From a checkpoint of a small transformer trained on Wikipedia: 16 layers, normalized queries and keys.
MLP neurons of a small language model. Each row is named by its layer, matrix (up: input weights; down: output weights) and neuron, and shows model dimensions 0-127. Each number is 500 + 25 x the weight over its row's rms, rounded and kept within 0 to 999. Numbers have three digits each.
After each neuron's rows, "fires before" lists the tokens most often just after its 100 highest values on Wikipedia text that the model never trained on.

L6.up413:493540501481522503493455559522476486511466535503498453512512484490556480504524462481510482480530514531528525492495524530530494472511516484472492474501527500496500472526533474485483534512517481475462449547529526519523535525566481483503477473465460466515461506507489493505514462510535493509515485509495528458526496527483485510532475472485509483540466553496487477530497461516542442517545
L6.down413:509469504508484517492531441518522523516461510501534531498503508523439524482495512506471531517469472464486456470493485502464499473514514498521507514484492486476516520494476507477536510529455512502511538491480489482450497492458494517497544529521555498474491499462497528508477515502509506519490521490481489564449510463525479472476495509536478498478533437487490490508498547503479578500455
fires before: " |", " ", ",", "\n", ";", " ("

L6.up318:511465526502503467490459453495490510501504511463484501496464531446494512524530523506472469506496485497511529550499546478482468523469543529495492533519503496498437506475484517514540465501429527545558460484495498487512490499491490548489508523493480507484545528533552477506496529483479495479514492481513426490476471503498526523514482521539525493495545479454535513430492457505484507500532
L6.down318:505509475524486541506529505529518479527488520512510508514488489536489507453501485473471521493503498493515481439498457531501501466535477460513503489517506461483544509509522502492482526527552472462487555498506493516514530515470509472558505523523528459449465485479475517461493502516533507481506470541512539526526525475534492497512522478475496460519470485510439489527539526480501527500483
fires before: "2", "1", "4", "3"

L12.up241:528477545489514465520521547543505491515486516508522537560490489488486500492520511521479523502492476494501512505560512496501517521522521478518484474531494475499464489473485506471548489481492536522513503469495513500484519433530472482467519517495492557487468506514514520507510540471501479511505488472508524543490464518533510468517479541533458515508513528498512519487535456472499543519481
L12.down241:510511467521481486503490488548510513500461511495521495489440474540476505500534501466484480490493474539460482464506504476511484500498553487523496513502493487527503469524497487509486445471515520500440496474513505508536496507484517517509514470468515479548478518489485504518526443514542503467473485494485496491502546492489504518504517499488518475439461503497472415507517518470511515500444
fires before: "2", "1", "3", "he", "k"

L11.up297:475537507503525491504519486524504469509530499444472503536477487502487529504512535513522519530507509522500563520539493455503514522523484499496532478514518517482469484464500465445510455514513517525500510477500523531509516458519491523546532513501503488504490474503569499525506455503485551502559534501493493476510482451504455475468469514463532503527504515521473522547526519478566491502538
L11.down297:511494496515517534523479517521520511476502538470512562522493480561494509496517469489487517534521436468530517512460492521477491524550497493521472504505517520522483471514490496517464511505554516502505504489536525511483502557469519510502470524530512478488490466497491530453467514463506475490471506504478541526506504519506476485504487480520529509472477550486476472482487508528513465486490
fires before: " (", "T", ")", ")\n"

L13.up338:551521504465491499490530504527495493514504486484489487546507475538529473462486495545547496512520480502442514504532500500506545529496464476518507473480516502462516484511501517503513493502522475478441536482495495520491532501545496475525504491543505504463453455520503476518486522525536516492483516487488532468497478435513439469502529512462497504501483556511459507520499536495526524517522
L13.down338:477517483489453500452476500482494469518445520481518566463470503469480464516543498475478508493478496517508522460499489500470476516488524504524461473497526515503508510469412480486539498543486521536529455478537531505457501481526467458491460514478542524480564505509541519524500478480501500479525497512482491543516479527477500526476490501545539511502513471484558532486498480473474533533477
fires before: ")", "),", ")\n", ",", ");", ")."

L11.up108:519516517510487467490470479472487499473507540496510498505556464485485497484453494459504502504501496483483545477523501500473494532473513493493542488514500540465462503524482493475536502495453515487518472540527503539483503504525531547499475481491500513435488477535508467492502534482485499450480535478535516507509512503502505517497471508496517531487455495469510497512471541477469473542503
L11.down108:442499522544541494529497464474520536523489491503510537459515463481493481511443549508463508535482506494500496476512504492519502502457509532521511515529504512496506533521520486478480509493548480504553523507492479476497467520460588498473499492450552523542493508502503538468516542479508514494482520545520507517489516493538486487491499473460486519498475500471549497551539517536486518492541
fires before: "a", "i", "o", "id", "ic", "ous"

L11.up258:548445500488469459502483487518497486490509502470529525526469507513497479493538491513500504456462495476479509513531512510524501501516548487493517491524513483482497440473490524493487484509518539516501453492521519546491518506470487483487518505508460461503466493472520503513564524530498518479509497474492510481467514490478490477506511479497532523513544565460506461442504528521473496491554
L11.down258:484509547503540511497493532459504527485512467479496491500522480461493503524479518487450487521500491489509517485499471499465505503479450520524487489510538464489518516529480464486517492498502546428517483523481513516497482497499527517500504512513585515575472507530471540525497495475480486512497532495520471543505516528522453486515475509526443543539508518525566515532534484474496532519471
fires before: "ical", "ics", "ic", "|---|---|---|---", " High"

L13.up426:489504482528506463489517466509481489515542471469534523524461516490503494488533452513527490534541491508490487535481509485494504536473518481498503499516525490468510463521496558508504478499523539498500489449498498509500511526470454530508513488530479536490528472510568519485490489510531487516503482473497501517475462513484438510494537449513550481491489560522505518537531531476494435506534
L13.down426:523484505530539554527534454509516491493481464503480511461528532503503489441483499479531477506499510535450507518539510470499495471503502484486472528520477493467513548486480494488514494494520487534516475489484511496477497499489487532527557500517522477522446501510439486460496547485472508480484529511512456519492530479480512499502497501496522509512483479501495509472499477557519538508503
fires before: "|", "|---|---|---|---", "T"

L13.up233:462510482453512489486475512541470478486522517464497541517491493480488479504517528509488486529533473508538540468544502494488473491514516572498491488499502508495487502477497472507498464482554532504505493456513491524526533529517464492515510502512486506487484483528508478466503493500533502503506524477541504516512532467521534479484484501472501510513487522491468464488508512509545530471507
L13.down233:508523481494483521504438479522547500476471485496488500512498497528486505504509490499488507500468502472506505466507471544509499517508488472485481446470530546489486502504457488498509528526541485506480530485511526493494542453481507470531481511502525503496491478460508509448533512507474508454531539524527532522526477486509495471500473516509513541452518499476491495512481463517507502495449
fires before: " (", " /", "T", ")\n", "a", ")"

L11.up445:521472508494481510516490469478503506536538505494488526508478474495461527545512454513541485467493488501525509516505463480532499529517509529538481507480502472478488481535509494510499495480515457521485532492501532506499475498493495483487519501524472480509481506490547451525499506502501497503495486517520489528490448441479462515534456563520494511463512487457501516492512524464551512474498
L11.down445:499489470476540492510520496502517499482520494450474493501542491482513515552496460513528463472469529516502519473510522512500468483538485522508477539482509555481486503528527495517561513498506483468477536513528510473497559498461505523511498512508478545522491550532534468517520485479475492510531524537513478491473495515476489524524475478521564511485510520501515522436500478458510505463500
fires before: "ack", "ue", "ock", "ad", "ob", "ou"

L9.up90:519515487450483494500533517536483487504461501516496519514528461519527499514471494474481477468511515515509489478472474487467515504529475480490479520482517506450491525502489538504463512466536492473457510498516499512465485487559497511531470492529518480469457464524500501450524465483473489506489494509519507482530470460491484491492519532429549493509481524540480496494507502486494503487511
L9.down90:486476493542506527481476465498502475481517511483504499511468526453486499514537491529504529523477465502504552502512496530483485506504532502497518476487526478489479468503467459515570492496479538565533421504517460491524495512468486496506553485484500525490551524514520533483499560513510517484501523469482472528479530507491487550484480512560492513479507472440513472517486489530512481497508
fires before: "\n", " (", " |\n", " –", ","

L11.up203:514506511422449461464506484467514506521487491496482523517502493519476515511524510522518500493510456520513486527518442479516527518489516489476512520476496499500475500505500508524500476524501490503483499517500494483477527453505423525487503509509529511480504481499486494489536484496542501485507497532547518521500532528493495510459494523522507481527497472501503518462492478515518536517489
L11.down203:450518510501490476481446501494516503488507559469509500486501483510507487476486480522531488528496470467486506503443443501489532492485512500511529503446535513442468474512523484491454524495523508498492451468557522544545461534531492475509514500511443508495486505464478501529495513498504488500491512462473507555502517492462508455513499505521462490485478519483469476504512512471491490531519
fires before: "-", " as", " in", " to"

L12.up204:531519532464476504522459524491469532477528478507507499530464456474477506552522521513472541473504494489489544498528519482557517510507472515519516494512515474498495468542492510507509487503517473472439514496487509487462504517572510497482517488498511490559438504489518444523542491464512490436489469514511516474477535514471440511525508503491493511509464509503504460517463510517490499498491
L12.down204:519437537523505493506529452472504481457547502512502494488518525535480516505455485526501509482511490489539495454490480514502491532503510536514482490458512514492537473528428488478492610452425516496519458494516517515512502518489498464526508518500492516502536536496515543510490513523496473494488477503479552516544491476519504491490523499522507529465529479462550520510492550508484492538473
fires before: " ", " |"

L3.up245:525509516525553530521454463512497498552525467478482491517486515465485468550528489540492490474457509483472510493517516511495527504499525459488525507524550514470439475510507517499481478500504539565508496475516468467478514533454481497494544512531449540487541467504497473527507494525506500499537502530498462497505523485489515516485501529500469492485526509478533506469465512484555541489482
L3.down245:469521495538478501524485490473512517481557492522509523497532465460520527517504495512465471520499528537475457485473517492509522497491526512499497539501451491525542545499516486524509485502461522502519502486551479454537508462494501467522511476476523540526514494483492467454538514481485506530531502567524526505521497517483508500546497470489485505506488551486478511480484492439516470479473
fires before: "ad", "ost", "ust", "uck", "ou", "aim"

L12.up11:466482440521520479512507509488535499492521471482548489552513512518512472536483523456506504460518476528470471515499516526527459556510516541522486526491512513459522460497504476521467498490519492511496511499534483481504499514505512509494509500502510476537501530557484501481493553486515544505482549497497526509521488500540528530514459509481481521474466502464487498422479531487532483489516
L12.down11:495559522544519496481457471526497526484457471535537501503516530491515520553524488470503447492478488477509492520488472502471526455419512530563454491494508476505527492545524457474511494495496495528529507481544494523497528496486510513527502488459538514499523505500543509532511529555512496467536494529510533526524496497488489506490471494528530494520520514514508508466492480510591511536532
fires before: "ment", "ed", "ing", "ments"

L9.up266:473452534474509514487534567493441500493519521474557501515473509498481482486491479512521523493456517476444502471498509502530511505535482568498516498469533493486520501493515510472501475482527481521517550492516513486482526476516494474482545529533501548531491516485526487541529485481520488468494483518478524477468476545495481500514522498467521502494505545520514459508475491472496492548497
L9.down266:534471412547511524473497541480507526533505496487516522484506481486465474534489512505511503466482493462515513482513497537487513486501553507523515471496474482509496486543508523507470511509545530469546463529479507488483505469547474505513460494491497503499432538502474501497478505525486517504498520496486550520515497502494517483500500485541465504488488479520483482526521497484476479522476
fires before: " ", "s"

L12.up144:541551506481458492488526529471488452521472448485490521533493533478511513493506526493449503492458504493481491488495494516489501502515471503463453475503481485478505512535502498472484475459516501535483524457533517487474515516544540483499527505516458522475498555554460524492523518520490509484512519487511533517512478492575490475480518515462540548471508546508490489515492476459467521529489
L12.down144:464508485522504511490518533518503496532472452523532485486501526475481501522508515507519527515496506486488504539479520518465522500525495487555513539441490542486501476480522472445539463534453463488524473464522523460518472491529506527479512552494482498518480492504520483544493534493484478517522465482510494501451518473570512440500486510513505500508498509477493522541553502492461499433499
fires before: "s", "ics", "°"

L11.up246:469488499478466493497480494471485478525499528487524547520479481513500496492535501520497534522502474477491494502533496473528530510483444466535537493494540504499487498443477498462509477443509475525471521511488489524500445468487503484482560528487469525451499504500517490510510502538525471480491479502484468530482491501541513486511498481538494504474540488479512509559490519485492484473489
L11.down246:530513515521475499499484548510490487485533543509540518483440495517505497513506467485456514474492505489490485508493466486556502472497469469510513486502525519499489498524522511506503515427479475523465531499468505474528446475520502439457531494490512513427494480494503539517533494497511528485507480529494503515471500542555479469502481486508491497490509498486529503529485496479500475487493
fires before: "1", "k", "2", "0", "ass"

L13.up284:543508519488504517474501528521473492511519515487520502518501476533500464523529563456510510498485487526456514480461503513516503496555534518530532528473542515497497484521483508486487498518497497501481458471553488571512497512518479474496500450494511498502521503463527495475474505513558532483533504476497519553510480540493462541466520507493492517479477551516481534505523468478455498471547
L13.down284:502546513485495476506514492540505499465496515519535513512537460533453458524534498499511448500528514469452502463514452449465512464497501498537528486513539509447559480484464459507476591503529484492465482497513502494506489508528476459472465529537505463499480503472465521513491453501499500520518532493533497501497489525486481493526468499507507551507498479488493486509534479494496534480510
fires before: " |", " and", " for", " (", " is", " was"

L6.up315:519434508450481465472476492513465473522483509477489507533485454482491502512520510470532517508493487503467538480475518467492512484516438490533520466485521500480512478490507530466516506507509444517569533487512493454470512507516478536508503491516499517515496489549498452512521496508519527512519470524473509509498482482533489533465493499490516550467483530508473465455463482545443527481526
L6.down315:507520454518503556489492476502523481419535473521491479470485491460528547529570501506450491470498502511494486490491477527557483500527537497473529525507485500498517475510491493517454480508511515497490490497489501522518489498525528443494473467532470488464495546477499494529495489528513501505509545506503501519527531503519469528517450475497549498505479514508537516480489497494503484470483
fires before: " (", " |", " and", " in", "\n\n"

L11.up67:518540475448522519469516509458501505499486458485518472524494553518481479532484544526518542515482501498491501558502477508486488524494531469518528505500458498469505490504495502514479482473503478508526482520518511523506455522527453500499489514534523442518476496535529500541495527478514479495495480485502532522510466460526512462445436496492548496481494510488492515445492531471536488479507
L11.down67:465473531549486530525472475508479519498456513477504486470485477490483482527508517469512509518507488487469463478494497472449466505490504523501491518491507471497481484495507448498482527492499444507489508502521468514516512482522490492542564528454505497505519522502490469517524476459508499505480531484510525486491481509516512484534508488461503537489469501518490428512512478531484522483522
fires before: "ment", "te", "ments", " for", "ted", "u"

L9.up399:511495550496497496485468508520487556512502494475481501473480523481462474507475485495497513523529474480475480515514535482520484515509486513478499501511505479490508490524490533498478483461520522556466482478493482481518504479467450511479558536525537485495461474496517512494471488521487542461522488470490479546511485500510480497468499490501531519469470548461502466503476492495488512492525
L9.down399:530495503535478486475504528536481524465485512519499466473510511481507507500500495509492578499544490481546473531525512509499483479508486480450496489546486497481464534494494506492496510485543494530508514476537527516513491508483485501534476519573532466518476447478461486514481525505538539510485480511465476508510491483516487526469491497500501486486471517465534504505535442514504510479487
fires before: "2", "1", "3", "9"

L9.up387:506465491495512497494454454457503493485510501485483446487487449503485456527537517480463529479454519491515499513525513510528508495475515503467512457516531490476465486496467515462528482511525536526488453509497514506488498488473478513488476524489480521507479504490484445478499513524494542481463526478512487573449453491510510509495463523469506487518480508497520495473488500524497482531528
L9.down387:497475454494490512464528528530521508503520506478530490489469497503516516544478532505464522514520514508522506464528530521517479505502465494469489525466505469541496510512483462475476497492516494498516493489484541474497477538533514480527468480543531496524479500507481500472473550514432430524498519538553477515532501497520519520476476543481546529500507499504472550514540515467496528501505
fires before: "at", "ent", "y", "en", "a", "ic"

L13.up427:517455543497476508502497469477509487503475507514459477533478552465495504478525506524485486460492465541507484519512493493533464507492533496498452436488529525457494475530507490482504478495530469515475500477546524496485545488520518517496495469545528509505498480513530480520547460528495498482478471457519493502500528459492509506500509534507486504508469506506488475464502486459495476467470
L13.down427:472511514468465484537536506482541492523395514469546460499515471484493531489525466512485453489491504537541497516465474524496501525509497481512496471459541514476493497480582479470536463497565503522507513497518490499492458528510475501507482510491518479509535493472511481498501550484498503488487507478493549488515509493491491513468513493498529479500454474495509508471527528536510510525517
fires before: "ed", "er", "ing", "ers", "s"

L5.up152:534468513477524535476480474468484480529536442487466524483477503509499462526497484501557538508492507490511511465496491471517508481471478475486482472497511493469468466479525531453507489515494480528525529514519494537496544450485475498490487497468496480522455508511547491513481486502506474433474523470510531544544491509500521540504497550486501552456487500490490490488510516472552500496523
L5.down152:477478499520485559472511477481542515458539463518497522481519460487525517530511510520479499493507501504487534486477485450536499530481466503484519519547508491504544543495522508490484488505490503467466512519504534462476462467489496474472467555466528489532492502505484497520515571527500459455501472531474472501490509508544480484477508529522498454490461493499481528545516542483514472500473
fires before: " |", "iam", "ing", "an", "F"

L3.up91:495499538479487526511499445459476498516488458512463540470497492488475547479509505487492450491547509473503515507527467476510486508489470519516530477473496499492502539494497513511512499540519498499479466467498483488466531482537505507485523517505516485506483520452516542484466538540500479461561513495488500437481498493545511517488483492442562487451471497528482533481461531527530481518562
L3.down91:475496509537530492566537442533483476518452490548468482511501503511507527499482492514469468508511499495515493521498490514525509510464518477532484541531481461555520513470546475538451521520495501482514494552484494484494510548502516443496514505529524459494495496507480502519482506509490493480502470478471486496534449502531506544498508507499511483505496521538479494543526493485534479447514
fires before: " of", "ag", " and", "man", "ial", "u"

L9.up349:481482481518540501490538494516535505514515469513466495513493510516513518543551547513518476477466489504479505493532478515505524540515494542512475511483526470468498507464474501523489440484495499520511497474523459474481490489487536476465512512511467518519532481545563484532520545521487494470515496475531481495500503518468475521520485518470531429499469516530507472479462494482503482498477
L9.down349:489458527465510495452474497452516504513523477566528525503512483491513490468508501500510492499474507512511443536494477507502462528492502487510522492494524473466545524483481491453447503553534545506521513477475501487477543492493503479518480457436544490498500519497507557470472492486530503510515474481515493505534476482526483528492458523505521487529491499482490498500469503511534521548505
fires before: "0"

L6.up122:532488540454488525469521522491475497506495486502507519496502478518444485470483515510537470474473533453459526497556466516491450510513484533535531478458512521473474502484499512467520496514543488543452511485477494514506542503548518496453480510537486497518494497500501457507534487466523520495534522513468555526510436466498491493502479497486512539489478481530467477496519466521516492540512
L6.down122:484479508527513525520508509507495492479470507486499520503536473480510498501486507518505470470498545486522515534458491516472516489522517532535492513505525503450514502467512463505481535473555485493527541481464509460512500514536502477470519479476489492533496473484494486517525457504485499548537509533533487486529479515483478495488519484480503497507484481465454463515478488533492509500479
fires before: ",", " of", ".", " in", " and"

L13.up312:490520532492495502458534522474456478469501509450521533513474460518522483596501507542495520512486504480492499536498527487523533506497508460490499482434520449493515496520478485466535488508525470493508554482475486513482525494502496510500537488478491523492506527524543494525528494523563503516499481466498538537511554548513516508524495469488476525508481471525493494551493467476534508492508
L13.down312:483509451496538523529560528452531495522519532502548520449476492544503462497489562547506475509503493492488480488486513497541483456526513484484540516494506499494523457513485534499479485458492468474496496485504508516446456500524469474488512496489483479522513523493479465505501488487503520498461500511526518533514526481484530519484503539528483497558491501512505505463502503529503493534477
fires before: " ", " |", " Total"

L10.up376:501474511492516465502481481505482518516504515487480492502509506553490511492528477510538499549469522530471528503519471485494522503507496501536501527484475499476457515499462549475495487466492510519523492478468482523470509469457538458455529495510486494514530493492505530472524562491533492509524482490498499513501561484511504557515427536521510474519511509532489506519537531476524485491453
L10.down376:483497518452511466486500493510482494492477516453468512522465476542502536530495494473515494471459495533500487513497480471505497496518456505516475550535489480504481501524495527516474534460518502463525518481502505487463501481479506442485531513496496498494484525503471512457502491500488523448508491518517494492512524486504509557458511511505517521542562476508497512483537499504471478503499
fires before: "0"

L12.up353:459487549514452512489504514490512501546489519502466485512489458496494527504462534498481514483547514493504524523506495515511480489515478488500517493460491495462512492475497485480542460518497536526481505501539480474520469485504497474503494498513483491488532519528533473538429528471477510511532485501469484556512490509464499506498484523467510490461472517514541483518510483464545467531541
L12.down353:503535549520509503495499469504522504476492491509475485501490520477495504503500481510503508533480557464537527472522471485476546501509507491505532475520495504511503487511502522450501540469504513519507506512541545518491473487497503478514485479496491478494482467475525453487519495531501516540553479461520518516498510513490500490484485543518446489507500486495496508499523517508484586497503
fires before: "ing", "e", "en", "ra", "ep", "ay"

L12.up139:487497454512519473513462454510473521462493529512492506537475504442493483536518532466507528525526469514482505515501448500458505496490538505505518523485492469478495504539486504493542467528455484481461509488516516505452504468567429511486496472521526559548476509500477484502519494508491548491542490492511460523524528461496505540489480485491516519511486477486504501511481522471489483533492
L12.down139:516528520508490530512496507461510518535454492496496513465526466549465467457502469524528504528518517499497477453461485496482464519520503488496524508496479499474532516491522492523498535511558506470473491510491522471488566526501511481503515504525489484487457504505486548478498470521477495516516503512485541514490484554460466463481534504479510484501481499502471486515519478478524513512515
fires before: " to", ",", "ly", ".", " in"

L12.up431:512495494465448480522459508510512502550490477477489530530455460519459496483508528518516515523530499528498494461507486507491505529483491473531491445466501519489518499503502506476483489527516488496473518477576529519507524479507509491500501488554512484472486491504530491498490462521489496463509510463461518471520457475551493503471511488429576510559470503523473547522519492492537535505523
L12.down431:468478489514534508476487498480497498479400481459569498486481507481509532488515517503486509451502521526509498508530535461475514461454507525505559483453529528515512518502515481493521520477469519507558489473477537502492497455533517504485484527512500492486505521567527484503503533500494479516496488477465509511474498511495523520492484502487506477520549488491529555518470453514500506510509
fires before: ")", ");", ")\n", "),"

L13.up248:475485509450482471521465509485474498502516466471483476542514504478510504518478540492534472476513478491498492520502472495514474509528493494512496521436525533488475508502472478483547491487475463556531504520500531528482513460528507492510522444509525489478497521562518482505506509531504526528480537524463483472532517540490508470479494497535500537508503506523489507480507499485531502545486
L13.down248:502525526512475523529497480519534525480496480506536534534533514486514522540504437541476499492466521491531500487482496508520546517510513479507490500512488485548489510521509527495481500497489520514522455530511542490500473522467529503468505504473520481485552509491499521491540464505480515470510542441525522511533479508480475501484437524495546520476493507502498492548471499539470500505541
fires before: "ing", "ces", "ra", "ly", ").", "ross"

L13.up300:478500533487492507492482500528502492474521532465503514472455494485422508493482511518488510533461480511459542523506490436491476518476492565516485475511516521479446498495491494514463498522504451505501482482479517529543488504552494501497512494493477556444488509488496498548492554520516499499464485469479497501481508496532485471488467504486520485515489529479481485522526517520503468518504
L13.down300:499519469500535519485463494520548464512493540526545499505534511573486542492498482521520521543530485511469497493502476487454504472450498490518504518488514483446493517486484481525461501524505497452501539486481491506504449495521499499506470510514507513520502521456504509526474484458478528520518486529472476514497512489514486514535477476487520551503473501464468476502538512488485533545474
fires before: "1", "0", "2"

L11.up158:513502482420494512472473502529512495500504497514444521514457526485516468515535484486547544529507515511492503529548445481482548465560523482482490489502455508490500497490504530449522471459506466502480550451484465478476519495480468496498539511528532530543491496495488471531498498481502562479513502502494497510519478473526504493476484489497497500520482516516541534487434473486499478465527
L11.down158:469537479530551538556502533463512533471506470506495493507501465488501504483475488506528502460474499493496462489511509503497461496494528463491512477520520554450527530511495489514480540492538512426518493557496481428486507477481493448535497562534460516500469501516477505494476474482473520476467488514480486506466527479442482504502525520517502510458487519512495451504527509478459477488510
fires before: " by", " in", " to", " on", "9", " as"

L10.up188:519510508482520480531445474476499473469499491494509490515489496437492511519509494524485491518497484481491498485526526487493496517458534510453519504500533496480489477479500505452503491464515463509480484474482479496512507468510495511479502483526518519500534471531511503469502517500532493480479518514493457557473470476529528507488438523480529543524461493478468460503497488491476495503535
L10.down188:496504485526505481502532471452503510498493544487501521520473467475537485522512508454481491485465547508499451532506511509508540524515501477512505497498528471476525495520504509527497503478503468499553490487482503507501499475512492441490509471505506482445483478491494500523529490497501495513472491518510473475502475497511502563419469533483518543456505491492475525464509485505530503575505
fires before: "a", "6", "at", "an"

L10.up292:513499490494487514457488511432463460536478500504494465474472540488425517539507502501499480508489475506489470504518533477477497456497489491491489453458483463484510522493475534486485459499485496492486501504500444492443533517509489477465507529549422522518453510512499515501523524473480502491513487482443523467546484468518508499519510463486495530514476541522487488521536476450519510512485
L10.down292:524481482502506501519516510512465488485450525492542496508469510461508478536481506518455563505492492479478477513496463528500519541511507523442509523499508499547484476517455509508501500509467510465494506488497509485518467470485472477486481497503537533488539526489495543539509508494566496488537480502507515510486503454499530467459500480501487475503510479496490467523498545487491476509458
fires before: "s", "-", " ag"

L10.up123:521505499505521522465454523495522480531513517478504495490485490492502482540514451541523498452465489493468530502509505509476504521549499554503476465468548500480483543516499531520502475508519479537490514491514502498458473526468528514491501478510507548472473508538503474526471486518539510523557488486435485486514471473489495519488498526521504498446483517480515491471520537480499522571559
L10.down123:537535447510499499493489494484542526503545505510548492536486474499525477525515480516492477473520507495456490549486477494484508487462452500471487497484489493481483464507520504568458501492507532511510520466491501516459481489466511476506492512480489534526502510519494497497485451561483514499503529499536481477512454520495509492464512549498501492498528446502496532521508551472479470496513
fires before: "ad", "and", "oup", "ust", "ou"

L12.up30:456490511452524488496504477549464509526495523508499513473467526480478472560477512521520491507518489544534501519529508464506484499510508560497511485521541502506480486468489535516455478483561545532481509525497480489472513467535507468479514525501529526498502526515505509512503508528470529499530496481489517586463506496509521503503454543493510459478497488484488519454518501541515496511490
L12.down30:533505530472472502487520500494487474503494485511543485489501542528475493477486501467510497489481499516513486537475503540492508486458499483498502504508488488458493480515512538495448514462498542495494539566506520469501465463475539472519500481469502481509503502518548475493425482482484507471508491505472471517499521496506469465493510499494493473501494484502454475530507500457487493514519
fires before: "0", "1", "2"

L11.up337:489559465479518499487526467535517480474532500486476541517495509461503488493527498491503510478524526525525540493539512498501531481526501550508472531475526493506509483498496533470464476491480530546529486470483499476500532511527482501526534503503524477498456470558485462498517514492504542481492510512505505524453461475531453480512505505451546556518497511472490516552453510446478528468526
L11.down337:535506470515502508497517517486464492497513509417533508500485520557485505474506474517476555478494496522528516500525481517472515496542487476459505526508462467530562501480528477488492434511491527497493521484476537495506501504552502498497534476476467489551531516472514522478481501503512536505472529540569539505508547498508542479500472495478492510535502501518485522464540489509512502497484
fires before: "ral", "re", "res", "ric", "er", "ers"

L6.up79:504465506490479519518478517519493526531447505498493534512529510521511514480449482508482545497516510524569498493510492538540477519514474470498529473478486475463547472487528487455479491495547471501481523525513512507486531497482512473551539475546502531471459472502489503497488505515525513494524487484479552495529519457498499478492506495472506511465490482555496501525497537529560522546505
L6.down79:507530503479518524469522517525514507479440480512505501535494470511546516497511541521490529453514547532480424453453507509505518474492517520522494519527510466500514529511530481552440579525461459489522510503503528501536501522501497506521458470516525469459484498499481498510501521491505500528454493500516499506520521469518489483522514514472509489519489501537490506466521477496507514505495
fires before: " (", " was", " is", " and", "'s", ","

L10.up351:456476458485476499511503497512486534485508495477520509565462497508496492487517506483515486473501480505499489501537490500532523507533471498577487514462486479499469457474504528477483489499551519485479548499534478503480509445468460520509515475549510491498500475556512438515517498494515535453504508481499555503519465483494468494472498502485511511526479521525485478481462522475520492529537
L10.down351:494513492529524540458499474479508536475483475495493501488487508518500524499486509540499532451502554523442480452500507517473493514550494473515483498502507483460509484495508510489491513535482486480523524477477514495443482466465517509536474491512530460517502504503464463487496539497486457483514469505477497484491513512504519470500485522482539501524535500524494545531445487509560511525500
fires before: ")", " |"

L13.up205:462501545482522505469504519469519502490504493443537503465502505494485542472491494496539473530486489495479539470509472486540447491448452527509519479494510511504480456514505489507511490505516466439497507468504501515502536452483500521502514468523493537473513490498493527550493503461480484503503462501481482486483530503504473555549510560480540473516510516529495465475482494483481507489493
L13.down205:506456468480425489516501517500491479490467504476487503510496526473504522506514482530531517465508499494551480440532500490518539509529508548524511501462470458479472486519564508536488462546486508470531489492495511476507518485475476541496506468500471563540455559537469510474503520479498539486502492509531541512501508470511457485476497502469542538458486503494494549497503456478525521505465
fires before: "s", "0"

L6.up97:520486545496500469466505555476487529561490457466509448516506518506449522518483508494518488466526482483526508494477505499467477550506460476499495493507562497501460483493503547523503484535466500533489484493515557493482519483512493469511475511499472471450527480547540501515500527485489507490542498458497489486565478485491522539502436532498496485532483498501501489495491540501540496491533
L6.down97:510437534490513469478538528510518458500467531534493489572489522515520501447530469529522488523545519465521503535479491498510482515472473508518517523519515459493506488524562482498527515537511485498486473473485526526522479493482527483506525542458491516477518476513458483515488489500549494490508511512503509488506463512475504519515466540518507526530509534509518548496479480489498508476510
fires before: "-", "ep", "ing", "el", "h", " Ang"